config.yaml
d_mlp: 1024
positions: "learned"
bias: "all"
tie_embeddings: true
init: "normal"
init_std_qkv: 0.025
init_std_up: 0.025
optimizer: "muon_variant"
lr: 0.0053
lr_mult_up: 0.993
warmup_steps: 200
decay_fraction: 1.0
seq_len: 512
train_tokens: 430100000
dataset: "wikipedia_en"
MLP neurons of a small language model. Each row is named by its layer, matrix (down: output weights) and neuron, and shows model dimensions 128-223. Each number is 200 + 40 x the weight over its row's rms, rounded and kept within 0 to 999.
After each neuron's rows, "fires before" lists the tokens most often just after its 100 highest values on Wikipedia text that the model never trained on.

L16.down205,163,234,191,171,224,208,170,177,180,204,190,171,261,153,165,211,159,142,172,259,153,214,273,197,196,164,242,187,206,166,217,251,236,125,230,187,136,181,267,129,217,145,247,231,218,217,182,217,239,254,207,210,106,176,183,244,196,222,211,240,223,209,190,124,172,275,174,266,180,159,220,188,291,218,234,179,176,124,197,165,218,201,241,233,210,180,176,237,219,172,191,219,111,225,246,221
fires before: "8", "9"

L15.down380,255,243,216,217,198,207,185,240,192,217,117,254,182,172,206,225,166,173,261,191,191,291,113,216,214,143,165,239,216,212,199,207,182,141,116,181,230,192,204,206,210,275,243,166,189,196,215,178,203,258,225,275,215,181,186,126,232,250,257,186,224,182,164,193,239,175,204,189,183,221,190,222,191,180,193,304,221,135,228,239,167,164,192,251,218,185,197,182,222,238,142,185,281,171,260,206
fires before: " ", "0"

L14.down766,203,144,233,108,197,205,179,173,173,244,211,203,236,187,239,225,261,221,176,209,229,206,203,206,123,132,179,197,245,186,237,172,215,203,177,107,214,268,171,291,259,211,209,304,198,247,138,186,203,181,101,242,162,266,247,200,146,210,225,210,248,215,192,216,232,123,225,204,188,163,155,140,223,164,218,220,219,210,192,193,225,102,246,232,184,149,231,191,254,217,234,237,206,182,281,211
fires before: "4", "3", "6", "5", "2"

L2.down478,118,200,154,221,223,204,204,240,170,146,215,238,178,249,189,150,219,133,195,201,233,167,148,266,253,168,191,232,142,223,182,227,148,183,236,133,242,176,236,200,212,197,249,232,233,209,231,165,166,222,180,242,182,212,153,167,205,208,212,184,211,154,170,201,121,164,189,187,237,197,158,203,222,279,191,280,192,172,169,129,94,168,248,247,216,216,137,207,197,238,170,163,207,171,200,209
fires before: " |", " ", "s"

L12.down249,246,233,193,178,251,225,250,191,170,178,186,162,257,233,246,202,164,173,215,152,172,156,201,202,220,225,202,222,152,132,257,157,133,185,256,241,198,254,208,229,250,183,138,182,287,220,170,337,188,180,130,164,229,176,196,141,199,226,215,269,206,248,263,196,147,234,210,179,210,180,225,167,211,143,199,239,185,240,196,235,242,284,271,215,185,215,257,135,158,154,143,177,208,194,182,257
fires before: "s", "1"

L12.down626,228,161,223,187,242,255,194,155,162,219,221,206,265,239,161,154,222,156,189,230,193,171,207,247,158,229,210,217,220,205,191,298,186,245,138,163,187,185,173,152,197,177,173,200,219,228,196,202,211,187,229,221,240,213,235,218,129,215,178,173,161,258,278,187,289,169,195,185,142,206,201,188,213,278,184,172,205,144,314,178,249,221,227,220,290,245,214,211,135,236,208,107,221,164,223,170
fires before: "1", "2", "0"

L16.down611,169,187,239,224,184,219,172,258,231,236,197,228,184,203,230,114,192,181,256,172,196,187,231,208,213,186,218,220,274,256,134,157,134,217,175,187,253,201,176,227,136,247,169,173,170,223,200,193,221,195,86,273,213,186,143,167,128,195,242,211,180,184,248,241,240,170,194,152,131,153,283,159,319,201,211,144,159,243,161,119,181,161,156,215,173,104,194,190,192,208,249,212,181,203,225,215
fires before: " ", " $"

L11.down744,171,155,215,193,173,108,198,198,185,150,196,209,252,162,217,144,241,257,234,146,244,180,190,236,198,155,294,185,191,151,206,198,189,198,174,128,258,145,172,253,255,205,197,154,184,201,213,168,181,268,247,173,245,203,190,252,194,193,171,179,215,197,227,277,265,178,180,207,243,199,150,209,258,247,279,188,171,159,190,230,200,222,245,163,106,193,164,251,287,198,221,267,175,189,228,145
fires before: ".", ",", " to", " in", " by", " on"

L13.down27,173,213,159,204,194,236,138,112,141,234,182,190,230,154,228,194,297,208,209,194,275,248,182,174,152,226,184,218,197,211,244,217,122,199,175,194,194,210,215,197,187,170,210,179,159,214,237,227,193,261,151,213,138,180,148,194,229,109,245,226,180,219,208,165,212,193,217,218,186,205,177,202,222,191,266,184,202,242,185,202,202,262,194,243,173,227,159,257,197,247,307,182,224,236,292,261
fires before: "5", "0", "7", "6", "2", "9"

L10.down69,281,221,193,153,171,132,201,228,203,227,150,250,222,226,231,206,176,232,270,263,200,166,212,238,178,187,206,236,196,281,198,161,191,199,177,207,99,251,210,176,215,140,154,208,185,133,252,163,152,234,151,201,274,162,223,205,161,160,179,210,227,250,207,117,249,142,160,252,249,189,206,216,291,193,247,158,191,185,183,228,191,213,224,190,168,176,130,163,159,238,230,170,197,267,267,159
fires before: "1", "0", "9", "8", "2", "6"

L2.down1019,264,164,201,212,202,140,184,171,143,136,214,187,266,166,182,202,213,234,276,180,242,113,222,186,215,250,237,186,162,172,155,210,169,232,193,227,147,237,226,237,273,153,239,158,271,108,205,166,223,157,188,189,202,208,205,213,190,214,203,148,255,220,289,195,226,135,235,168,241,225,170,139,256,248,223,124,206,238,218,190,150,222,196,221,248,230,169,142,242,149,182,235,204,173,265,202
fires before: "-", "\n", " "

L11.down66,147,190,191,256,255,162,169,156,305,230,218,190,221,192,227,192,251,195,219,207,164,183,184,165,137,173,249,198,167,207,179,211,208,157,143,160,146,153,158,192,228,114,220,206,183,281,253,232,141,205,161,273,204,201,227,183,270,153,211,195,181,211,190,200,256,203,225,227,189,259,173,165,274,142,177,237,275,241,142,195,226,196,174,219,157,157,192,193,234,193,261,199,173,194,206,227
fires before: "1", "2", "8", "5", "3", "4"

L12.down172,224,198,183,206,204,267,199,152,246,173,220,200,252,162,99,142,146,183,199,173,220,221,215,164,196,188,146,186,227,160,263,229,317,215,237,205,221,192,185,160,173,171,161,238,224,309,199,177,250,207,228,268,220,209,190,161,239,124,220,204,242,196,202,146,188,241,251,182,219,167,221,299,272,205,222,197,202,178,234,187,222,195,138,207,225,226,133,187,192,163,130,227,156,214,214,119
fires before: " |", ":", "%", "),"

L10.down806,255,185,271,158,206,273,197,249,171,254,236,237,234,328,256,188,155,254,262,184,201,210,186,204,220,116,203,189,204,198,193,166,222,196,189,143,229,211,178,217,214,215,175,262,221,260,132,185,227,235,110,185,225,151,144,93,131,152,211,176,139,225,218,225,206,171,204,179,169,251,164,223,262,244,172,228,200,178,224,147,136,175,227,199,192,112,261,186,177,237,172,202,256,181,191,217
fires before: "s", "==", " ==", " and", " ("

L10.down532,243,261,216,183,324,146,216,208,175,278,163,220,207,274,224,171,250,166,240,172,237,252,145,178,139,243,180,215,215,258,182,152,191,194,161,219,129,204,228,233,209,185,202,235,224,180,206,239,206,235,218,234,230,225,208,230,199,299,267,187,307,206,197,166,217,144,164,232,181,158,212,101,240,163,216,178,237,117,183,194,255,182,205,208,156,218,139,229,207,182,248,222,202,182,172,207
fires before: " |", "%", "1", "0", " "

L14.down700,262,174,166,179,186,158,204,238,227,217,121,190,213,250,184,193,185,204,174,151,168,257,202,161,148,193,126,246,183,223,188,210,219,183,220,211,152,168,175,198,107,221,216,182,198,165,171,195,159,231,178,190,272,241,261,266,134,248,185,225,253,204,138,208,119,158,275,155,281,163,275,158,237,163,243,214,175,202,142,189,241,289,220,196,155,182,225,283,194,189,238,106,180,174,227,234
fires before: "2", "1", "0"

L14.down522,142,227,152,184,192,231,227,196,150,248,158,235,242,67,163,196,267,248,268,163,217,163,188,148,133,301,199,183,217,131,218,258,121,185,253,215,176,216,228,162,197,260,248,210,200,226,242,236,183,189,209,126,219,102,186,304,182,198,170,199,222,256,246,172,167,224,127,160,222,163,165,196,238,194,164,239,197,170,224,215,95,239,234,156,170,171,177,242,258,172,173,93,189,272,222,221
fires before: "8", "0", "2", "4", "5", "7"

L13.down984,180,327,197,212,189,182,226,265,173,185,243,119,187,98,246,225,113,164,232,203,260,152,161,214,273,252,196,227,224,162,193,173,260,229,212,240,118,231,213,191,197,184,174,229,206,200,196,210,154,220,200,197,268,188,193,262,178,205,228,171,212,247,92,205,138,151,183,226,271,239,201,267,251,218,187,247,240,178,243,224,206,231,201,218,192,188,164,183,248,125,129,118,244,172,246,247
fires before: "1", "0", "2", "4", "8"

L10.down434,157,193,227,157,307,219,221,166,187,162,246,229,136,150,191,202,185,227,138,233,214,249,236,236,198,178,233,224,239,258,287,214,241,194,203,180,161,209,211,142,150,183,158,183,173,244,242,144,243,223,194,151,249,175,228,181,112,221,170,182,225,193,200,229,260,210,262,228,192,199,206,225,236,206,303,210,168,210,225,171,228,199,165,218,167,182,134,214,153,217,233,185,222,186,145,185
fires before: ".", " as", " in", " and", ","

L11.down896,196,148,203,193,153,237,183,202,228,168,219,221,209,262,267,178,194,226,167,221,191,239,190,218,152,229,132,204,172,202,188,153,154,195,189,205,228,242,200,176,177,181,183,260,240,239,177,264,222,212,198,122,173,180,91,198,202,195,186,195,150,261,269,204,132,174,242,192,129,221,178,191,204,215,232,215,236,216,201,161,116,158,203,262,194,175,242,194,166,147,162,182,242,293,288,296
fires before: "s", " ("

L13.down700,214,229,224,220,272,279,265,204,205,209,193,226,179,150,168,250,248,275,177,217,243,201,151,159,212,146,221,202,220,287,234,212,200,203,121,204,129,141,223,137,220,133,309,180,212,194,182,179,180,177,237,207,190,197,222,181,131,247,230,187,256,180,180,213,159,204,197,168,133,224,202,140,115,224,217,226,201,215,152,198,173,239,225,239,210,191,232,173,180,182,219,119,188,199,150,226
fires before: "\n", "|", "The", "-"

L15.down472,214,173,224,208,198,103,228,187,201,262,230,167,242,190,216,268,202,171,198,176,182,186,193,245,133,227,220,212,213,220,296,176,208,199,100,163,208,179,134,233,207,161,187,171,207,216,191,221,143,204,122,266,204,272,184,152,266,198,262,218,258,170,228,183,182,219,121,164,157,220,171,128,294,137,207,143,171,250,255,222,176,126,248,141,202,198,138,160,136,211,212,262,239,151,207,191
fires before: "5", "6", "4", "7"

L10.down35,179,180,120,264,269,219,202,257,175,196,245,190,218,200,239,130,245,155,162,200,185,206,172,253,146,188,176,219,229,146,103,240,241,207,193,218,194,247,155,139,161,146,180,190,133,236,189,168,240,224,207,260,237,210,213,172,221,198,178,167,271,241,190,163,181,174,208,212,251,247,113,141,245,256,207,154,148,191,251,237,225,226,235,225,200,180,191,183,244,221,211,226,252,255,174,186
fires before: "0", "1", "4"

L15.down69,153,235,186,230,227,223,123,248,142,206,176,208,233,260,161,217,212,171,197,232,215,227,212,174,223,238,114,196,171,168,191,206,280,105,165,179,189,129,234,130,294,124,235,263,218,252,287,214,236,223,225,212,210,260,199,219,172,105,222,184,158,233,216,153,217,160,200,218,138,212,270,198,192,219,230,202,180,169,240,185,199,200,197,276,207,229,212,258,164,225,244,199,190,168,222,245
fires before: "9", "8", "7", "s"

L10.down476,213,160,154,199,155,229,217,256,177,186,256,171,200,203,256,218,210,246,194,114,221,219,238,228,186,96,220,155,192,244,206,147,149,184,176,199,149,199,246,181,242,174,175,198,266,190,149,180,108,285,102,252,113,212,216,202,201,203,233,217,248,214,220,240,219,154,300,200,224,265,199,198,175,239,152,235,174,174,282,154,204,167,214,212,127,186,192,225,196,235,171,184,224,129,230,118
fires before: "0", " to", " with", " the"

L13.down421,202,161,226,239,252,200,242,176,140,238,206,144,251,193,169,207,170,169,184,184,195,224,224,96,167,284,177,187,225,188,193,148,192,273,184,207,148,195,167,158,194,194,197,116,221,215,260,180,194,205,221,265,168,263,259,217,198,191,233,180,252,176,226,95,229,229,137,235,230,217,152,211,291,287,201,209,225,229,232,178,180,288,213,146,150,188,188,169,121,196,173,209,235,116,221,196
fires before: "\n", " the", " a"

L2.down800,170,205,201,162,208,130,230,190,128,210,143,219,212,184,238,252,214,154,227,95,168,133,266,257,208,202,193,233,213,218,227,194,98,166,232,189,219,173,157,185,186,254,218,270,240,112,154,145,234,300,286,195,255,154,219,215,199,224,150,124,173,187,266,229,235,227,316,160,245,259,223,190,124,214,249,185,241,153,211,216,145,202,176,209,127,167,196,167,173,176,222,187,252,248,186,173
fires before: "s", " on", " in", " by"

L14.down455,186,199,202,160,129,181,227,196,232,207,161,237,116,242,126,159,263,254,183,214,153,162,214,174,192,234,141,218,142,209,179,259,250,191,207,216,76,208,134,209,146,240,212,152,207,217,216,221,162,207,202,228,192,237,233,238,123,246,190,201,127,110,200,244,206,202,285,219,199,253,190,196,215,193,217,233,201,149,190,204,190,193,204,269,224,207,180,202,219,166,159,195,281,134,166,196
fires before: "2", "3", "1", "0"

L16.down1011,265,230,100,176,116,271,225,193,221,164,244,202,163,164,164,272,256,209,175,227,163,213,168,238,213,205,233,71,222,206,180,136,185,209,241,166,208,258,242,222,211,182,150,203,200,172,186,210,245,207,191,258,220,207,241,182,235,219,207,140,212,144,219,257,216,286,168,174,264,188,177,147,239,191,215,167,173,253,216,251,210,207,180,241,218,240,187,224,158,286,167,154,224,237,254,202
fires before: "1", "2", "0", "3", "5"

L12.down752,217,161,196,159,256,212,174,242,170,217,101,236,168,232,229,168,214,202,230,176,214,264,144,208,228,216,205,216,193,216,223,244,183,105,233,267,234,136,230,142,184,238,261,176,194,174,200,168,110,178,201,192,214,197,164,221,224,225,178,211,216,219,137,287,180,176,225,168,240,210,264,183,122,152,182,166,190,145,179,137,141,220,236,194,234,256,206,228,253,233,221,219,127,167,151,221
fires before: " |", "%", "==", "===", " the"

L2.down542,216,179,239,148,173,148,174,194,178,138,236,204,171,195,204,128,194,228,233,254,213,173,183,122,121,236,207,219,195,200,291,205,170,238,160,183,196,176,208,164,149,232,168,157,291,246,173,336,186,181,187,274,251,191,158,178,181,236,141,197,194,225,205,216,185,169,169,218,219,151,241,250,242,238,201,254,231,212,269,142,307,298,183,175,146,223,194,179,165,198,211,185,203,218,217,154
fires before: " |", ";"

L10.down160,203,168,242,268,232,225,212,133,204,174,236,186,219,185,209,126,175,205,187,218,154,128,236,190,115,235,240,142,244,234,181,258,192,211,203,195,309,188,222,142,196,201,152,172,229,178,180,244,168,225,226,215,221,242,188,207,230,137,261,106,161,261,187,160,242,181,247,188,197,186,242,233,226,195,133,233,180,202,182,208,258,213,201,218,186,138,159,249,185,229,206,281,166,167,173,120
fires before: ")", "–", ":"

L15.down872,160,131,251,199,202,191,167,219,154,193,179,189,177,232,176,171,246,239,232,184,173,193,213,168,213,170,209,176,204,233,213,260,164,212,158,193,189,155,184,201,113,215,148,235,252,169,215,244,194,185,164,237,128,155,140,307,163,266,179,192,198,219,185,178,227,186,298,182,153,245,212,217,219,218,165,181,215,140,234,197,263,168,224,173,195,218,243,227,211,231,170,181,251,183,214,168
fires before: "1", "2", "0"

L13.down751,218,253,209,174,218,191,180,224,185,149,182,266,265,189,272,210,189,232,195,133,143,167,233,147,153,217,229,165,124,174,239,243,191,202,184,147,163,234,250,222,233,263,230,243,243,204,215,230,257,236,129,171,190,155,214,255,236,171,215,92,141,224,160,219,230,256,172,147,223,182,238,259,206,215,170,219,194,184,243,252,245,189,179,167,165,204,130,193,147,202,120,182,225,175,197,165
fires before: ")", " (", "″"

L16.down15,207,123,191,195,175,152,172,192,141,215,223,176,245,261,153,204,233,157,173,218,218,239,128,251,225,161,224,191,196,174,231,169,219,134,235,164,145,211,201,230,242,157,220,246,239,191,159,209,156,240,201,198,210,187,226,245,240,201,279,216,224,183,156,101,163,146,232,148,193,250,188,152,134,260,235,151,161,180,224,238,220,177,188,221,171,229,190,173,193,186,278,218,224,232,198,300
fires before: "8", "0", "3", "6", "9"

L10.down928,163,144,276,236,256,232,229,202,172,195,218,223,199,155,293,202,150,238,232,196,203,210,215,224,175,233,225,220,143,240,171,204,170,239,167,182,179,164,230,214,140,215,256,125,174,197,229,133,171,168,182,246,177,166,308,147,140,157,134,114,221,194,186,224,276,187,164,118,221,204,184,201,176,143,259,230,197,238,202,108,180,120,205,248,207,132,180,223,250,118,256,164,147,238,202,203
fires before: "\n", " ", "."

L14.down698,242,182,104,171,182,224,297,188,212,213,226,155,171,235,217,138,193,156,200,228,262,219,166,152,172,243,157,225,289,186,190,205,208,174,152,203,105,214,193,158,245,170,234,269,222,197,207,235,147,259,141,181,240,132,208,157,178,172,195,231,114,258,261,201,175,206,225,177,197,210,183,215,267,225,204,240,198,225,218,154,226,232,193,171,185,156,173,156,231,162,147,215,261,250,203,194
fires before: "0", "1", "5", "7", "4"

L14.down51,233,182,295,131,218,135,192,212,169,202,224,227,171,256,187,159,193,260,223,273,259,143,250,119,147,205,228,219,264,238,124,156,159,245,193,275,264,135,180,122,207,168,227,133,181,224,222,184,179,230,128,220,184,190,181,231,224,190,143,179,162,209,249,148,241,151,227,208,172,226,196,164,162,250,188,164,221,186,222,121,246,184,252,246,173,121,260,212,100,238,154,165,196,255,184,211
fires before: " ", " |", "°"

L15.down518,187,194,187,136,185,263,226,170,143,159,197,234,201,268,199,184,216,191,155,222,198,169,203,208,187,222,161,167,204,163,219,191,245,199,157,226,159,243,180,204,189,187,206,206,211,185,206,189,201,208,188,213,215,158,146,207,95,206,94,210,143,235,234,203,207,123,142,178,157,199,162,145,233,256,228,221,177,172,191,121,178,222,214,251,195,119,206,186,167,219,173,149,183,248,240,310
fires before: "s", "."

L11.down686,158,229,168,195,197,174,202,278,215,191,196,145,210,161,245,191,103,226,225,255,225,202,166,259,248,208,223,210,172,213,225,104,236,213,153,234,195,245,203,205,195,240,227,213,246,159,161,182,192,189,150,174,166,189,251,206,234,212,211,229,277,194,238,192,181,177,213,195,112,256,244,134,215,165,177,143,196,162,248,178,266,216,224,243,192,254,224,218,223,235,151,210,209,161,228,175
fires before: "2", "1"

L2.down125,149,159,248,141,185,190,228,196,215,164,209,251,249,221,141,150,168,199,229,191,245,234,141,192,217,232,199,179,219,202,182,243,184,256,194,178,215,220,194,178,216,223,215,252,198,210,174,278,195,234,151,225,214,180,204,201,200,167,130,201,182,178,233,235,156,176,248,184,194,219,250,260,286,195,243,224,265,226,140,211,196,203,195,136,184,178,246,276,181,113,153,185,262,233,140,232
fires before: " |", " ", " in", " of"

L13.down257,214,170,206,183,210,238,235,162,227,236,214,235,228,264,217,199,145,228,254,243,146,166,246,184,165,191,184,205,180,245,254,215,185,298,149,196,146,211,166,244,187,266,188,182,153,186,248,154,185,240,180,214,164,234,158,210,210,132,175,207,248,278,178,153,212,198,191,224,171,139,161,226,235,144,193,177,256,187,228,160,189,146,221,209,220,174,265,255,191,157,232,255,168,214,185,208
fires before: " ", "\n", "s", " Seats"

L13.down298,133,223,222,232,209,204,230,142,250,216,249,275,242,221,248,175,210,90,177,218,134,183,212,164,248,121,131,197,125,249,189,259,213,187,197,179,210,217,171,178,184,178,231,255,222,153,172,194,144,237,145,202,188,155,134,189,173,232,162,264,243,178,165,211,149,152,270,153,169,221,216,204,216,198,143,243,192,243,233,165,242,159,207,195,202,225,217,207,197,260,282,194,246,220,176,150
fires before: "|", ".", " |", "\n"

L2.down862,260,171,137,149,214,186,143,209,184,199,198,266,189,259,133,199,193,154,265,178,190,141,197,245,200,257,207,285,209,258,248,137,152,237,132,177,204,193,130,159,192,196,278,109,206,100,194,300,226,197,195,259,231,226,186,238,143,269,128,178,170,211,260,214,195,222,246,180,194,184,150,269,222,303,245,194,178,169,193,219,224,193,157,162,215,212,170,247,174,171,216,223,188,250,174,173
fires before: "\n", " |", " of", "s"

L11.down309,203,201,174,196,256,218,131,236,193,161,173,172,176,198,225,184,165,190,213,204,264,151,144,173,170,208,165,185,219,224,176,145,209,191,223,229,215,141,211,195,207,199,289,170,215,131,175,252,230,141,157,243,226,198,252,183,175,271,178,189,145,169,197,174,196,192,164,175,200,226,155,157,189,184,202,191,223,136,86,142,176,236,194,236,177,276,212,171,111,182,311,268,206,154,187,185
fires before: "\n", "|", " |", "|---|---|"

L2.down168,126,194,249,231,189,188,140,209,186,182,207,189,234,209,221,211,184,137,231,248,214,204,129,189,225,209,199,220,142,165,205,201,161,209,134,234,134,214,281,220,190,268,197,161,229,199,143,211,199,219,188,199,190,137,247,250,268,246,213,205,199,152,213,208,270,218,219,231,240,151,197,137,180,154,205,139,251,201,137,188,174,190,230,192,204,179,233,194,173,175,244,155,211,232,245,188
fires before: ":", " |", "\n", " /"

L12.down351,160,169,255,240,231,222,260,222,172,205,245,187,231,151,194,144,293,205,200,206,149,133,158,159,197,269,162,197,181,186,259,255,217,234,209,206,154,237,110,207,197,181,138,202,233,164,252,253,200,194,248,162,203,213,239,230,188,209,202,268,248,217,268,187,187,247,260,130,161,157,259,205,242,155,212,189,255,213,138,204,163,162,198,193,240,185,247,253,181,174,214,210,247,258,157,175
fires before: "1", "0", "2", "-", "9", "3"

L12.down387,228,185,185,187,118,140,226,246,150,191,158,263,89,262,304,135,180,221,259,160,186,296,244,161,243,184,192,166,230,216,224,199,193,212,158,196,156,203,198,247,192,240,195,277,189,217,197,174,149,152,168,184,238,169,133,235,209,248,244,232,166,237,226,153,192,165,212,122,229,214,215,196,229,178,207,233,225,233,192,272,283,187,168,225,200,270,138,150,168,236,205,220,236,177,141,183
fires before: "0", "1", "2", "5", "9", "6"

L15.down1006,141,230,189,151,180,219,233,203,220,209,232,164,250,189,143,208,177,188,163,211,208,155,168,194,148,256,271,130,229,208,199,259,212,95,229,285,107,182,233,245,177,331,255,210,271,212,212,123,177,235,201,138,136,174,186,172,269,212,230,297,159,206,199,135,172,207,150,234,150,158,152,242,203,191,243,216,173,187,182,239,217,177,156,193,216,259,211,245,189,267,224,212,174,126,171,221
fires before: "7", "6", "9", "8", "5"

L10.down716,227,125,187,216,197,184,225,196,164,190,238,212,189,253,169,183,266,231,185,174,211,185,170,226,208,207,240,262,166,211,225,262,172,247,206,183,208,172,134,163,224,215,179,220,206,121,239,136,218,195,193,252,207,170,214,201,205,157,229,179,203,245,202,170,176,199,186,183,190,282,159,233,151,225,206,112,196,141,232,166,134,184,180,268,240,227,257,203,178,172,218,256,248,170,181,242
fires before: "1", "9", "8", "7", "6"

L13.down507,166,286,103,215,161,162,217,288,229,132,217,133,222,186,164,200,129,175,175,187,169,155,183,148,205,205,259,209,199,192,188,244,187,158,209,196,186,273,197,290,145,190,229,244,207,163,221,168,177,237,174,140,222,191,226,258,203,215,219,209,178,182,169,144,143,171,207,257,215,122,166,227,156,187,209,173,154,145,243,189,214,176,196,162,200,217,179,194,176,158,194,165,155,175,218,188
fires before: "1", "2", "3", "4", "6", "5"

L16.down237,209,215,200,271,204,206,197,138,119,87,149,156,218,199,177,192,143,136,144,169,232,239,169,215,110,223,270,217,218,117,206,233,163,224,211,218,143,137,209,239,134,219,253,221,231,167,273,149,174,144,231,223,199,196,192,202,225,216,180,203,199,214,185,176,152,243,252,189,94,222,200,242,355,244,147,184,260,165,206,222,224,213,171,232,220,128,200,193,204,185,143,246,143,250,232,166
fires before: "4", "3", "0", "9", "8", "7"

L12.down708,206,258,203,151,214,228,228,208,259,203,189,163,166,145,217,165,222,228,187,158,190,165,242,93,156,189,166,232,202,208,199,246,213,222,219,215,164,165,292,221,221,200,220,239,226,168,110,198,242,166,180,205,142,164,154,257,147,185,130,115,228,221,265,182,185,163,205,124,159,254,247,243,125,204,136,147,195,186,199,149,213,164,280,247,213,196,227,183,193,184,137,241,222,179,253,170
fires before: "1", "2", " ", "6"

L14.down972,162,235,210,179,214,199,175,201,153,198,185,155,187,114,232,268,174,126,230,241,231,218,241,238,281,210,162,183,194,172,261,216,197,137,172,234,214,273,137,277,211,227,118,159,174,192,213,265,213,222,112,157,181,208,169,186,218,225,212,228,241,295,201,201,229,205,150,194,210,176,233,203,204,171,244,237,117,177,239,184,274,206,150,170,185,177,146,273,192,179,144,164,226,218,292,198
fires before: "4", "0", "3", "8", "5", "2"

L10.down966,228,132,230,179,290,169,225,211,203,211,271,202,191,209,202,195,129,290,157,186,233,222,208,139,106,226,202,189,233,196,152,259,239,217,162,191,214,194,188,201,196,189,220,132,206,180,124,259,196,209,218,203,256,182,220,214,238,217,180,240,188,232,215,212,135,191,265,188,253,251,149,178,204,260,224,167,136,147,234,173,202,137,225,170,169,235,223,221,231,175,271,156,203,264,221,197
fires before: "0", "2", "1", "9"

L12.down862,119,169,200,208,185,218,202,184,174,210,221,170,188,169,183,150,155,233,148,160,201,244,212,205,184,243,152,167,172,223,190,158,224,163,160,235,155,203,163,252,215,218,123,212,234,211,231,265,192,182,111,196,173,265,159,232,220,241,212,257,240,183,160,166,157,201,224,178,228,185,137,249,296,161,177,256,209,160,197,210,173,176,213,183,127,247,189,160,194,265,196,278,153,166,223,185
fires before: "\n", " and", " |", " (", " "

L14.down971,166,224,238,249,194,283,231,128,175,270,252,179,197,179,173,285,140,215,201,264,264,177,248,158,208,270,197,224,193,265,146,194,196,166,244,256,217,160,236,177,144,147,228,163,183,188,263,294,163,173,232,203,258,231,204,227,202,163,190,202,243,215,168,174,253,172,116,137,160,173,222,98,243,205,213,211,169,189,179,209,217,211,220,156,189,207,151,201,160,198,168,111,153,202,218,139
fires before: "\n", " |", " ("

L12.down613,248,136,134,219,202,168,176,182,162,211,169,218,169,201,157,211,209,271,193,198,157,187,210,184,168,203,196,97,159,247,206,164,181,204,134,201,171,202,151,266,192,194,117,259,199,173,173,158,185,188,250,271,176,208,253,239,203,228,214,190,220,171,189,192,195,158,217,184,251,244,144,226,165,159,241,193,191,184,171,236,261,246,175,194,185,290,252,252,159,291,232,239,269,206,146,191
fires before: "0"

L16.down547,74,175,242,259,250,237,176,184,176,185,267,210,227,165,165,113,200,142,227,225,193,147,250,194,232,213,195,179,230,235,216,159,239,231,153,139,199,218,220,202,271,238,207,216,153,229,263,171,171,182,192,153,153,202,170,201,227,168,266,265,229,224,174,222,233,187,125,209,181,203,171,244,274,233,184,163,167,180,215,199,222,189,200,206,189,217,141,220,156,245,195,116,175,192,211,203
fires before: ")", " (", ".", " |", ","